{"num_hidden_layers": 16, "hidden_size": 256, "num_attention_heads": 4, "num_key_value_heads": 4, "head_dim": 64, "intermediate_size": 704, "vocab_size": 7283, "hidden_act": "geglu", "norm": "rmsnorm", "norm_place": "peri", "norm_eps": 1e-05, "positions": "learned+rope", "rope_theta": 10000.0, "rope_fraction": 1.0, "qk_norm": false, "attn_scale": 0.125, "bias": "none", "tie_word_embeddings": false, "parallel_block": false, "extras": ["capped logits"], "init": "normal", "init_std_qkv": 0.0209, "init_std_o": 0.0037, "init_std_up": 0.0209, "init_std_down": 0.0037, "optimizer": "adamw", "learning_rate": 0.00168, "beta1": 0.9, "beta2": 0.95, "weight_decay": 0.072, "lr_head": 0.00638, "max_grad_norm": 1.0, "warmup_steps": 340, "schedule": "wsd", "decay_fraction": 0.763, "decay_shape": "sqrt", "final_lr_fraction": 0.0, "batch_tokens": 32768, "max_seq_len": 512, "doc_mask": true, "train_tokens": 235500000, "max_steps": 7187, "dataset": "wikipedia_en"}
MLP neurons of a small language model. Each row is named by its layer, matrix (gate and up: input weights) and neuron, and shows model dimensions 160-255. Each number is 500 + 25 x the weight over its row's rms, rounded and kept within 0 to 999. Numbers have three digits each. A neuron's up and down rows have the sign that makes its largest values positive.
A block is one neuron, or neurons of one layer that tend to fire together. After each block is what it responds to, as a language model described it from the Wikipedia text at the highest values.

L13.gate33:533559497477475507481442460525511485531519528477489516522531514518517462511536540476527524483488496516463453482476543479466497476465492532558505487517442504497591527506487545535516484479522467464499522483496513498525449517461470500496532537491509499512498484491492516509499541504481473477
L13.up33:469504498439532479507485492528514475482526453490456463509525501480511516502529540552524521492480541502468486482519472466498504441467525515544494516541489515480504492542511459547480519484503546553468493483482475502536494488512469496503499477487510537501476536488477434509535475470516499471
L13.gate401:512547474472536520511487488525523535553484493496499465528470470494472494496550488492500571511513525496484492518518550515532491491495474481496504477491497469468544546512520469471515521483491475501511531464459525500490497513526502559507488468485507491476496505522508491461492510500496498520
L13.up401:543492506501472456496509498494495514528520524505499505492490486520495473503487528484490538523471486520468513520527544498541497495495469514504506471477462465479514500549469505486454494451508465497488509532464550525496472492497534498522532453517497518529503484479543480467507511487488493550
Table cell separators

L13.gate59:504576528528489478513497513510487507523488541510524467477520559481456475451481475505517497509512515508519503500473468454520569494500495481463527479480469464484533480522523506518499496503490501504539502512478513443489524528529481468498510486518529508482497493496529507556481511488487495465
L13.up59:512502476513489514452508504488536551544543553504502488490479543492523470516468472521553464483517493525521477468520480470472484462509536480526501539483486492505489540536506513497486495497501472504518491493475490507483486509485509491475480492482524500502450525501466457508526525498523490489
L13.gate88:495520443515527517505514429509463531529494529484524490520516507435480565460545483522489514492534507526493530501496496486486499514494508471497507555488487489461527482498514515502507530473482490493483527486531471476530524525531473514475479464476499481466489475542501525481531466463478489534
L13.up88:503536506488489542511500495515526536523487477536522493550491461518497462506491498512504495503471464554484516500491501474515500470471521468462503512466476493483502466511484557467453496532505473471506486482482484501472537506519515469470486549538534504470427500473525505475510528482523536510
Formulaic table and template text

L13.gate473:501549518499501508487521464503468527535497499471532526514470477506508512504477513496503532484481502501512458508530514500482492479477474467518496502534483501477510558521465540492527475485492488504458512457525509511494500523457502474496492523444542508493503495501489528507529496515477479562
L13.up473:499510492482468541508497484508499507528525487495493471517450541516504484494516488550569534460485536532511465467499510473474455523479517534509497536507473530487482525536512520522477500531492533500543491513477526447499475509478533504460513516482539496516492563497562508528480530516491500494
L13.gate581:569473466474513486502471490498460490527529501463491501532501461526534487522475489500494492473481513468482482505490517476518480455504485496532519503468465503453532540522486522512523497499483535487498551506541500488493504534513518501458437497553507492472519524508465529489476489501507510588
L13.up581:514510508534440501489489486528553529540512507477545474448467504465467524469470483500515515531474493539498492496512505455456527484475490492513450478511485506486486482501505504513491489483452507531522529472428514475490507524517508522468540523488515491506555508493515487536549534519484515492
Final digit of numbers

L4.gate12:477563497484497491488490478488535466493479506481496488489506530539465503552470523495567472511441509483485536485434502482505468500498484452500492514468500477496511524499523476464533495518467499515525488491493488455488505463532491516471486518504489512503449515479517479505538532508488495487
L4.up12:493539447516500540455494520499473518534485542463532529452488476526488488477524509502482477470505465484452530532535517486447485528471490531470484483508463456520543478510547468497493496456511460480468502471517502560532458477506510495492498510461526502500547514517514518460560485498480478463
L4.gate281:473516437540514515497500504490498500505497502552529520508502516514501485496547505468521477514462483498472530501506562499473541548468503492481547518490449508481539540515485508512533495434522460506508506512509508494551439513445503508519464478518485460505510478511507510455517512486480436530
L4.up281:523562466533501459491507500520516509481502513524514482524497477533493503481522501475545499509496456513503544509583558512480476512480478478502529510496476491464538532498496518502532506467509452505496505512500522483524474487475504508499467499506496469493517486506493486479518504436478465503
L4.gate310:512574506483470503470486523496530497507510482483526482530490474551451533482501514486502455518505475505483514486478551464481521487504501493512472510498465469484523543504546581473523529483463474511493496485506498523546486524520470479472467501508534487490470478491493533509496477520533472506
L4.up310:525481437443474525497457467504504508524489519483466505489558497530540522568515484515505467452516496519482540494496500473475474522509452489470522540466478527539508477521516526482523534524529503495530465505528515501467485507489479512500519484510479498531504486528511488478530530532499475463
L4.gate461:508548474527506512506503479511514520530503486488515514535496505489498472493470523495551497519463470509513537523546555482466476485485491514494498486492465484532568493490530548473480511533494467487467489485472497500488493429485512478488496465528520510499537495477494481494484539514474467518
L4.up461:556485458473485522481517465504503557472498534496480505503526510530479447487504510511493499510514499491490500472534505499506520505504498467480507512462498519477519533476510461554535485506516500558469498511493467463503494527518516518497521458497481470551503546505516497463535488502514550507
Sports stats separators

L13.gate65:493503504493540518507488458494474494454476494488521491540501498511485501542511483480489518492510517448480420477472515493516512566523525492468546503458469505504516490505513562582531486516514495491472486475500533516477493524490472531484518490495522480504512498514468479555454517535481541498
L13.up65:488517534449480493522521519513429460481474534465503497536488552505513550496511545524490506484461530471478511542470502478497528517477504522494515493504491472506520470493474561539515492501502510446508476492461521518528500526511492510499533504464535526494528501542490478523535524510466537497
L13.gate513:526510515499496506537526527556505518460495528484514470527454487496492487471483518448478519500459506543516507491544534467510527529516481522472512456491460474550468479518455514504494516483502483481536525513528535508526498478461546515437520455520506530509535506480487515528517518537495496522
L13.up513:535450495519488508509482490476476523516443496472518469485476530461504522491496481479498550507480475500491485504472496506519498524496485541507521522529518492496534496532521565470476532485523533477544524581490498552487494488542492466523542496520474510501475482498509486566465514509493531517
Mid-word proper-name fragments

L7.gate16:475567501545501486481497471494491524535506530479506501483465483491518498536534469525488490484522505493479505530537529470519480497515515496472518498520486395482533502522511522474477495430521512501510508505528490503482522496497500481470470515467508474505512481516491462503521504493531498515
L7.up16:485481501496529503486471505513465517522467476540516538484528526505536507473486483508554478485530491542551511537520515480503466481478458488527471512491504516540505487508488511481502506483481485507515466530444525452556507513484490467493488506518518558501496463516474509472529492536487517452
L7.gate45:518532528495504496509512479526525486441495479493503444501476542513503480485478502499445544524506475513547505528558513485487531469475479498521491484506471478516500468531490522497471525516528474530508506473499542512480530474500518461503493540497544468475496498451483456509508550512509501512
L7.up45:517526544463522474474525518506533497491532541442531511518506466497544496542511471474508517507532530434459499495481528514500515440485515539473510509524498492519531477508530517490555535478488493511519484479510496511530465500498482502485483499454480468490495463467481519542493516495514491529
L7.gate223:544572470492528504482505506514487540497520534512488482534475507499521476489513531488508478516530480492466504482495557500458495485502522507540508518514469485498536531516466495529463477463505457499491481480517537539488496518493546487504537472522507471499529503496468510494527521501477451537
L7.up223:523558458509525508464508492489499499519533524508528541505529506486469532513510489507505483491569474496504451495529494493507517474483441504496477499513497519496536493530502556496506472474502488500532476459514526461537508502482509518520513493477487459483489479534526485511528494523499484546
L7.gate308:489566553490476530513510492531507505525480502494496514448514524471481496493523516479508530512564512462489482517550493504478532513423469458508530518512470496492510455526516508510463440491483489544510525535519503502548491520450504476508519534459496493522489507490508510534535485498502480480
L7.up308:486550534508491487478480537508509498522496529522495533521518508498449469538532506512511498542505525469511518521476509512550540494448489486528493456497487455473471476502496459543534486495479499543470524496540512500535524526448549478540529512534501440494450493476512509533512488534500488431
L7.gate324:519510458430533545506517469513561514534514474521485440492531515502503517488518505535517470521517540519517521478539528485501520534504453464472518508528478506562555501526493489495527527490526492524539536516501514488522506556481482477480514473531493504474498504493518526535518537540551466494
L7.up324:529511519474527574509490479536501507481501548549482518515574495489473491471485466509552505520478525476485529494481486484504545508472499480508514495470501492463503494528476508528510472483519495575577488507477490452498515514495530541524462552474514487487461546527480495502513512475528501482
L7.gate326:520526466473523515511526460509527487534496529539507553526525475526521489524461458494500470492502548481481508477520507485529528490527465478501508491508486499473471492535485515501504522440512486462532496547510475480511479532501503532483514515476492481494472550511490496499480508440508495512
L7.up326:518492529494523502491517503509492546554515457491502511512509522510459484474517490483501506487505494518483504513560486473477458499485443451483462494520496436499532496503514521523463474510493507539471508524472531501550529524496486509499479572482517503487516464458477514510530466516466493518
L7.gate601:511506485515511543544509472506528535501543461455523503539477506504507496539503461460519545525496527488501487500497508505484509514509516459547502513514457470555530476500512472475455483514496476528485474510550506482527516505504514506523500492469487489483508517473498521480506550498522506512
L7.up601:534519502527496503490479487490516557502517473510508494462519533517504470520515482525519531481472525464524503477478528469477499479515497480534488544499505488521521493517556513452452528515484504500476464458469491513495511532508513452509490478445531457511466494473469513523474536523484472490
L7.gate655:525511511462514486494521483517491539551522478495522501498519447522474499469482473512509482496468526497466545517539575513520502500514504486492477485504476500491478481514495496519535488505528469510475528486487542481548515538504458526465461517479530514457514517515510512468485536521520463530
L7.up655:522482511461516504544478469499477464521467529519444560520510480484478494490510510511534480504474534485524518528486468471520486521494511499504519472456493463497490495530473455486507508505531490506473468547498500498451516513450574529515510502520483505487513491469467538500530503492489497528
Templated stats and table labels

L4.gate305:541545509528499529516467498476515505478454522510545461463532511451494494506515496466497458443472494470508512487510520503502518488469485511506539514512478496495470522478552520475495497479507483458502514493498518536519526507413536485512493509462514468523524498506517483521530520510479484497
L4.up305:533496511520495535547485513470518487463485481475546499463520492476512505507515527490483466484535514464494512479500488511506487490481483511479504512499517493470508498510555526460493515481456490487523496495556501513480504486462481491531493495466511457508530506502526456536552542467505497489
L4.gate368:510488541505525484532502524482506495480519512475476516444473494495451485516475501503486524490498462519547516491492508521510525504506524503478536508497495485497509515492506511531544502468503497444515499479512519497490526505468526491498490438562517507521556479501494488514480527474481516497
L4.up368:523493514500525508498488538479542519477531501481476521455452499511476489502497501511459505526493501504535494481470492538528539492505550531461501503475542487506491498518483511511548495461479531455535483465525509484460528480490533480497512439542497521505518464518521459515527503469504511480
L4.gate494:537501549554459485495537495482485449483530494462548472479507512472493529504524471485494502501538530476490464488511480542523476485511481498506498495480485444529500497496521496494454474553479500519495472504528503491498530489473471496538447531507473493511524479453514493520530519475496535469
L4.up494:506549466497491538496497493481506532483503474498518498532511496513530492476492530462487437467511480492454503509441506494541527498514478489482484511504500499468507526474512510470500498483500479480532488521485466466509497476510479518484498512491515441480493525556475549461502469497503492507
L4.gate551:494490494499473536471499477501491504499481506511491478473485534498489445484525546526455520485497498490525496498461495505490484498472496500564509524508492518468536509470529488496458467525464498488471477489509520543551513504489498511486505466445458495569526542508531471510519493507487471477
L4.up551:549482533498486545497485468511500496521470508525508476487476531500534447484564545475466527504516520491508500504480484513494492526459497485557513497481469496471551483494513493485475468523510487509489469477508522566592501518508522495520494482454475486526521509508520473537525479527462456467
Early word-piece continuations

L7.gate153:463527533447518508524474479492533501530527538474482496475507507498521474520509469507510494506501469458472493524505539488473498500457513456542513572488448474492504493535523520495477534507539466504475518497522509494505522518500505495494528496535554515508518500474494523502481507521548476503
L7.up153:505499502457480495552490467491523493502484504488515529494490435497469517498469491512517566511502478511518438478474494490496526481479490500527529538471484508520479474491520528505541511499484486552458534478492493481489530529472501518493517516467493514520501518520534435453524482529516503454
L7.gate158:528506454498493487491461490507487486537526541488468512480494520461543477463497500496498495489511481502523498525486520512507510518510486465516503506549482476499470502484473551505518475490558489502509500448489564499512505512450518504469509507482529511516475495495476494471515485547514465500
L7.up158:502524521488532501483482509484494476543491510472516492514475467484554482529523486491495486505488516525483494453478459519547435483478518476466495473521489502507491499480530516492501500547472483527552500484486554511498484495541550505485485478453501480527484512508540541506480501521498501518
L7.gate169:485523538489519524501479500495473495538502513504532484515507518487519502551555447511520547446489492497515507526461483483537499516484523464510493488516477494535531498511532532499456464450512477492491524496507551527524469535449528494486519518501517509477487497489470521523499517520513446503
L7.up169:463519544497468518475527535500487514516520507496507460445487545506476493510516506515484527467537512509463513532477503478454449506495510499475506494520493456482516541505558442501486501504508481523474540463491537514522516520474509472444496471514482473513483483436538529500514506500509494458
L7.gate175:471513519489505533493461494504502539523513518509480520478534508496547472431473469444492525473478482503504489520483536523474462499522503489469542507521479531482463482471511450512510490460507504531504511492489502517494455523468478564504462499528526502489513475419474518527505512523525475487
L7.up175:547505503479506509565481487487517525527497522509481493509494533482488528506503462507476497515519460505503477483488514508477480491472486485489479525524494529501498512528500476486524515473528487496508504461529496483506497534473553487483516469486504512489507499473520484488503539477495453502
L7.gate271:527492507484505517481482531494516473540479502472524498503475512503561510475514490484512528515506499507507488510449536510517487499502552470511506521529485450501464479492495492485496491489538478491520529514512505506489516450472496469497550435478515474485486487506474517524485489547485510524
L7.up271:434492502497489516542498492508528495512528487492500490486469491495470494474466518525507524535416557532521479506550482474503475497482503461528497526509491511515517455472495521503511518497514528518525523489554510518503499541544522542497507504504575512484534501508483461507517500516504471516
L7.gate420:505524477506482483519534511506482462520460500521490532519537502494506515524478496497509511511494492487490511480498527481505512478514499483524494458500465507522457526535432506515511452524491475499527529530532498471555522491511528490463508510495505499499495511551503523484525535506474504487
L7.up420:505511462470522489469470489509511512498531543483517493493500445505535556543485489520494518493486453510528466532516521491487437488480475491550472520507447527495496543517499558504486480528538455518517554541487476524496517510443524502504512551499516488497484482452528498447536508484463498509
L7.gate421:493500477508493491495542488529515508528505552436485446509511499495523469493515505480488551525491536544487484540514516489491482504474520442571521464492462490485472534494478468514485436501490501487483496540520491509500520481468545505501505503509510522503527561516518519546494471521515537526
L7.up421:487521483484502473469502500538526507510516528498478510529518474511530499487483507507509534491492513518513484474479482480498503523528499481547523522449495519498481474491507509499492472538480505470461488525502480522502476498470506509476518464520455508530524498471508483486525495576515504491
L7.gate561:512477496464527540510491496551528514495506498552486521504487466470489470482486492513476524475488479521499485481501528498453541509514551500493561476504437528491492492471501488505542464515503503512500519489465566490531502525467531551504490484526509476485496493544531506531494509518461467542
L7.up561:477511501556525510536477481486520478507518540505514511517483508493530512503481484518505522484512497520507516508492485468476454507471481458513493470514498549478471523512498499461531505478493487459482513470486475450536475472482570523510491525551482486499471492487508515492549498499470493501
Final digit of numbers

L4.gate148:508540470526529521493464475528459499515486486497512486514537504526525501537540470460490530469481514476491479547553523479510506488447492506548512467540439501494522486537494524512444435506540474525473527516479487515521504555489508499514536521498536494512505513457491532515529536529493427529
L4.up148:482542493505473551455494498517471492538506464483510529555466528512495516477521479475530497485469508526498518536484517491481500524427486487522484487508442526528548516508514506497461498501501466500488511500509509512515499505530512482510490538487540489516469518500519503504508566519461455522
L4.gate493:491490537499471516489502439532465510511524491522492506495511531525526485496547509507495554512490537519517532522552451470455482523460495493573527529525451482465540505536538456487454448511486474497461515527477499560577515553474536494493478483505504523513507537493520506512550519529467443465
L4.up493:514478518506463531486510459516459513532529479547500505481482522527499473500541515508492542518491533526529528523528467486459481506444515483566502511493453496464556501543551465486471465499483482471454511510503508563571535530481534512491496475486497490515485514494541511498548496525486442482
L4.gate515:494488490538461526523450503494477500517506511511518521499529480476490524479470467531488543490508522548505494517546490491485505489458481494532484429517477505523501518519506480506466452487463513484485502499486495516566487469529550533524469532451550457494503546456492467508532469509482434477
L4.up515:478441487528448476533490492466455507558508470571482497487472473503468515495432473546480515493464510531525509505461480508510512511468489489520448447464491496539513521520494516518503491521483515487468515513492484484567496500505533509527507505517507499514493523506484477497530505495511464491
L4.gate600:513533516519512504478453486517463526542478510499488520522496495520530502493497477470494528459506487491521509502505525480509534508383503500497508445517450476517483544506532526477479424501516486505440525516497509522520490475479504521525544541498518500509488515447522485546522473486473467495
L4.up600:484532542511499497489463516514497498549496532507506536492482510490520528472497456466486560444509509468469547504475531492496505490431497481510479465493464486540471488501546532439503512548495489524478523534508488514481521507490502530540520532503515520507468520431540459536514486485498489484
Digits in statistics

L7.gate161:521536472499499492484483520529476516500502487448491489486489486523530476484554524517517482502538512480505526466532520520512487507483477474459516498502452471532539472478515526536492479461484482468519480477514512527548503479500501484449524462502487498527514488543525510506559523508472482469
L7.up161:467494467491486465473498531513497484476474483437462472497474466503505444538472513494522485467500503484522478496568526471508508473495474473479492473510492507550514547486460477508470516465476462501504500514527483552520490493454435488507480509578508492526506497471483488502519476514450487535
L7.gate201:532542530482473473492490503538501494489506491524512504507514505514517494513518539498516481508555499515472522478509539517529498554531527495506579505479469454503541448467467455535481513464472450489508492508474533540562467486452501477452480488504509495477492488483492509530502526470506497500
L7.up201:482524457513493500439527486469483486477473531458496497512526522546508450538479488491544534520523530463458482476503547483474467438497511533510500508503477527526487524525495524491500509511497495508498474492554506519478544505454465502472493473532500520508475483504516502505492519528474509532
L7.gate208:457543466550531498503569483574504545486498507495523534497488541510485467483492492469517490491541472478475513489522504505497462522501507528506496509542498509492493501504492499466465505490512483532514497501481520510500486471514468473472485542548553475477458516480512503544499456538510532527
L7.up208:476483509473552492494522482534472484519526523509448477500480469461495471492489509497469510490521494461501494504482509505476455525558501508454501528514510490473514471457509463524501507490512513510486480477472446498510499461504514508478458536500493481482525572495512480520536501495486509510
L7.gate377:516544493466551513483480483516515490494518494477503487502505454480530505464495523440517477502533426502548495523522522519532498550495494494457543476514471495483524500452465519474531453518502448509523472490475520513494464497496473468516471447484524447491510475510475527461504469509504505498
L7.up377:535494432522524483464488479517515503495510474516513526502531485493527503506503529523494511517445456469475486473475518485504508504512499511480478480483489561512524560485489477470450464519477487468522457523480471471487519473491502515491456506470497516496458486508498494466506486489473472455
L7.gate394:463496497497482446471501484536465506486454531428473529492530525539522494529502517477531475517527508485510498498487523523512534493482526471462501545499471483517558527504502497558510479506527452511490471473458531502546490485466473474487516496474501477518467493521509523511519519503508475504
L7.up394:480526505487478440454486516513478482512486552433469517457462454485514511503425518506544532509537509510436433479530547484522478467490498527491467498501488469531473460504498533498512493562483491522528510513512494507488501552470464506497511491505508491548522518473467491498483506504502480473
L7.gate463:479530479482506495486559504497494536474529530446474505498477536507516487523530512494502506501530474492469519497530547527513507523515517528511520514471470490505488520518500513543510529479471508528462541479485519529501524465467482491503526500477493482468538475522507507500531480488473466560
L7.up463:514475501507483501508510495504494469548491522476497527487490514490474446497478501510545527473512513536458534511528526536492477440519506480512463511498509453490512556583494497484572488497501527516508471503523491508500469552479466522480474519494467447512518493545523452468499501498509513526
L7.gate515:466513503523471471476494501475520515517518516426508523476500488539504456503506516484483508471547526467454495495538549512536484525484482476507490479514466442506553528503474485503474485497499493502497478489516528529538485482475464478490489494482512456523538479521532522534528484508476483531
L7.up515:509547474502497470473507508475510528506505473460492512536459456462474485543472500522508468494494544537507486508504510457502507493544478522498508493466481516458502494483418483497521508506521513483501496452495499522487435514518478464445484521513525525501455489527462481459504508545487488520
L7.gate648:507523498522496490473512467505501507482487533470500502500485506522509489492535504507542473519514510480421500500571572515489515482554455436507498448486455467514518489511463501510476447473501461507474466495450529517512524477485458499506478495476493488509497452459500525483527519502488504477
L7.up648:521523485487505474493502485552515480445516533476522490491484496474543481514495525515552466497519494505534484473550518502485519526483483475518552427494507488498575495481445494520522540478530465495527498485471507533493491459522452494480513475499525523512457515529502489503499492520501496498
Table and list delimiters

L4.gate185:504558518468474553483492491494496539483470468497494520560465521523482470511543485471489485494482514518522522490496516478467489465514522499524482523503453498514483477507492518494494510489486477486505470468516499495489463514468509481467480508500492520496483515446469542508469520523523477495
L4.up185:477541480501485541483512444514485521473492479489541502486466526493454491504498459498464505541535504475481491485518489494499530497503498502484467488510482434521524509519532531498454500480521516524542476487486468515450519501501494521465553519482467508496493497494526547508548494501527514489
L4.gate394:503550479548499506496500506536504540517502501498493474457466536525511521488506495499508491485497527475439501499530527472535491481483517495490505459505458477524501483525526528503498501514501489561476510519544504531506497502496481509501501506503527481489477519439461473533521493503509460485
L4.up394:502523470503497558489543521486537540490550478523460451498475512482438516513472476513513477516444520509477509499464514504529505511508512481503489456463496486508469481523494504480524534527504504523493487503499522486509519494536550545502517489480500539498513520476474518478520504492500512491
L4.gate487:481556475484537516478461487511498524528492522527497479470491508501475487427533474498567503473464515505480465496531482485533479462492504471504538495562444490556522468499507499462512462487473471500542518479462487503496489524469475516499485475496504532496506512482453498528504500523472482482
L4.up487:478546496492515502474481467495504503476525489538511468483465486490509505487508471495537498493489549496499456527578460496543474537503485513485457498497488471550536457498505468489495467535478487488513501482474510504471515488482455543509512521521482524483491511475472479546526479464476525467
L4.gate692:486564518489518493443527459527515537488526518530535531507502522495467491526495480471545492541495488490500540527524534499443503501479477514504499455496462465522538504524485529536493486470547514544502516518477462493478486497490509486515485525542535484470449491460476486490539503495484504481
L4.up692:520567482466478497488498490521502481495488482500452489489470494508477503494504490496514489496498477505472506513491451505493464523496499481506541539456502477517523495525514523506484507507506504500520463451485508512456485532503505474500520450459500493488504528487536443535524490479501496545
Infobox and table separators

L7.gate147:495487518502524498473485528537514526457487483476462488503526492507507533469522511484430510516471495494512439474477493498485474505519521493542490534492496486503523514466439508522504514511519500506509525480529502513527482491498527455534517500517554476487506495514515515505483513528483495497
L7.up147:518461480485451511510462477482503499498477535492486519529512467455522475522494473512534513517514490502491496472476463534474459513495528542482518529454504477483485532501456479463481524520534505477550497525508503484489488540527517500489510503479484501532517534504534515493485525509520545512
L7.gate159:514563514494507529480514503510549529509488467496531490515477525516510532520495536486516485489483455539473509461463526509492521561509455485490535513508458548533501514464494528499499515478506499531518495499532490505504515521509527474484514503495513480477474483500498505511495527527517484508
L7.up159:465520485502551501524550526505523504463486557508461485510494531514493548462496489446560498479483515471460491486515505532499548494500447466498490466500500497501492505493476520498512522476494482510469516516531488474456421475527522527490495562516482486494468503471451510491474500493530524509
L7.gate186:511544503505503514509513508532520500494483455507452497515476559542496505506497470451492486456478447487515534477475486530494467553485500493418519502505486511525537520534475494506510512477501487465497510504490506520509491487501552501547510483505507484472490489514476515560472487517518472493
L7.up186:490530481487561505562479504509516487470502488460496489492564517495495551525456494516457486549515457497520505511474506471513461469479481503502527510518503482510517491430572497474537511512532451461523462503517530505505484518521489455479521446484499493522498480491491568532464511513544501488
L7.gate347:507536476528487501498503533494478516506476537514483464498495504511508484488486504505471500478490473442467502497509472516531523520486495507475479518452494523514492499510469503518464512481497516492498524493517496498541484474476557485520486505463537486497466505455515507497487525521490497488
L7.up347:488506493504467530485483503523504509527521484506458512533470497582456498502516474506491536516500481492496530468453496471475484525518490484505507477494500500477499568515492499510506528469464503537471508490520466496474489502555531506534511495468477465458489503494461517523492500504521478459
L7.gate352:512490476510497500468538505514518521517492493546512477501516494498541485488533496498497533508512522531519488473554470490464492494528482512480520530522464506512487448513466485508442488516500469511494490513497476500527462538501501508511460513465490528500466510506526515450495516535520446518
L7.up352:510484497502534504495538487501529508534484531518517499493497504558481470561508498514518522485464546510462479485453521525454487545482469535483520496498491540515503518529493434500467491493530475489511503472493510488484536518484523477508520464504498510482444498493492504519498484498562487463
L7.gate411:506503491499505467487492483498499461488445516469531510513514497489560539487495510523501540457470504491523490529504487485480529499494449497502535505476481481473466491496522518502471502455522492488500554507459481496517490471469496490505469489476532518494480518476466504516492528533483503480
L7.up411:487510519561528498481554521494534542470534498492547528502507526480517475510519498513515511460509532537459502541485533502492540462461482505509503459487476464513490494463513494499461520486475509516516541500500499518515480489515533474489529468483507464478502508475524536547488528537521511525
L7.gate467:520537470540462496532501508499513514503509497486479502520520483491551458532522517498510527472451477532551463472497509507530488495499481501518530466512487466469506548455451501528429461490528485464507553455489451471487502501494545475471488514473534483466491500508499525517529465522489506485
L7.up467:506510519463492497493530511546515510512490466511542488457569521469529496541452493506464513497484474478500454470481485527485495512481450490503523462507503492498542512449465524448460501475498500491466447495502491473536504480514496488520502516485546528519504484488525488507468475445483464502
L7.gate615:473516514523534516572487482528489496516539508551503497525487539498479486471522508522475469512464476499525524495515482523459537532485523489502540519522473490515501502485486487523510509500471456461480511493496533471513464469495523463517500483485527490500483520465471505492501529489492489504
L7.up615:472471498534496517522480489490470472477473491457470496525475521511520508476469513473513513503498459534480468486518513474410469484483504515501507455481483503549521483495469492495534496504473511493461520480513509520465482509488506482493515512545486444528549485505479469461475489528525504491
Early subword after onset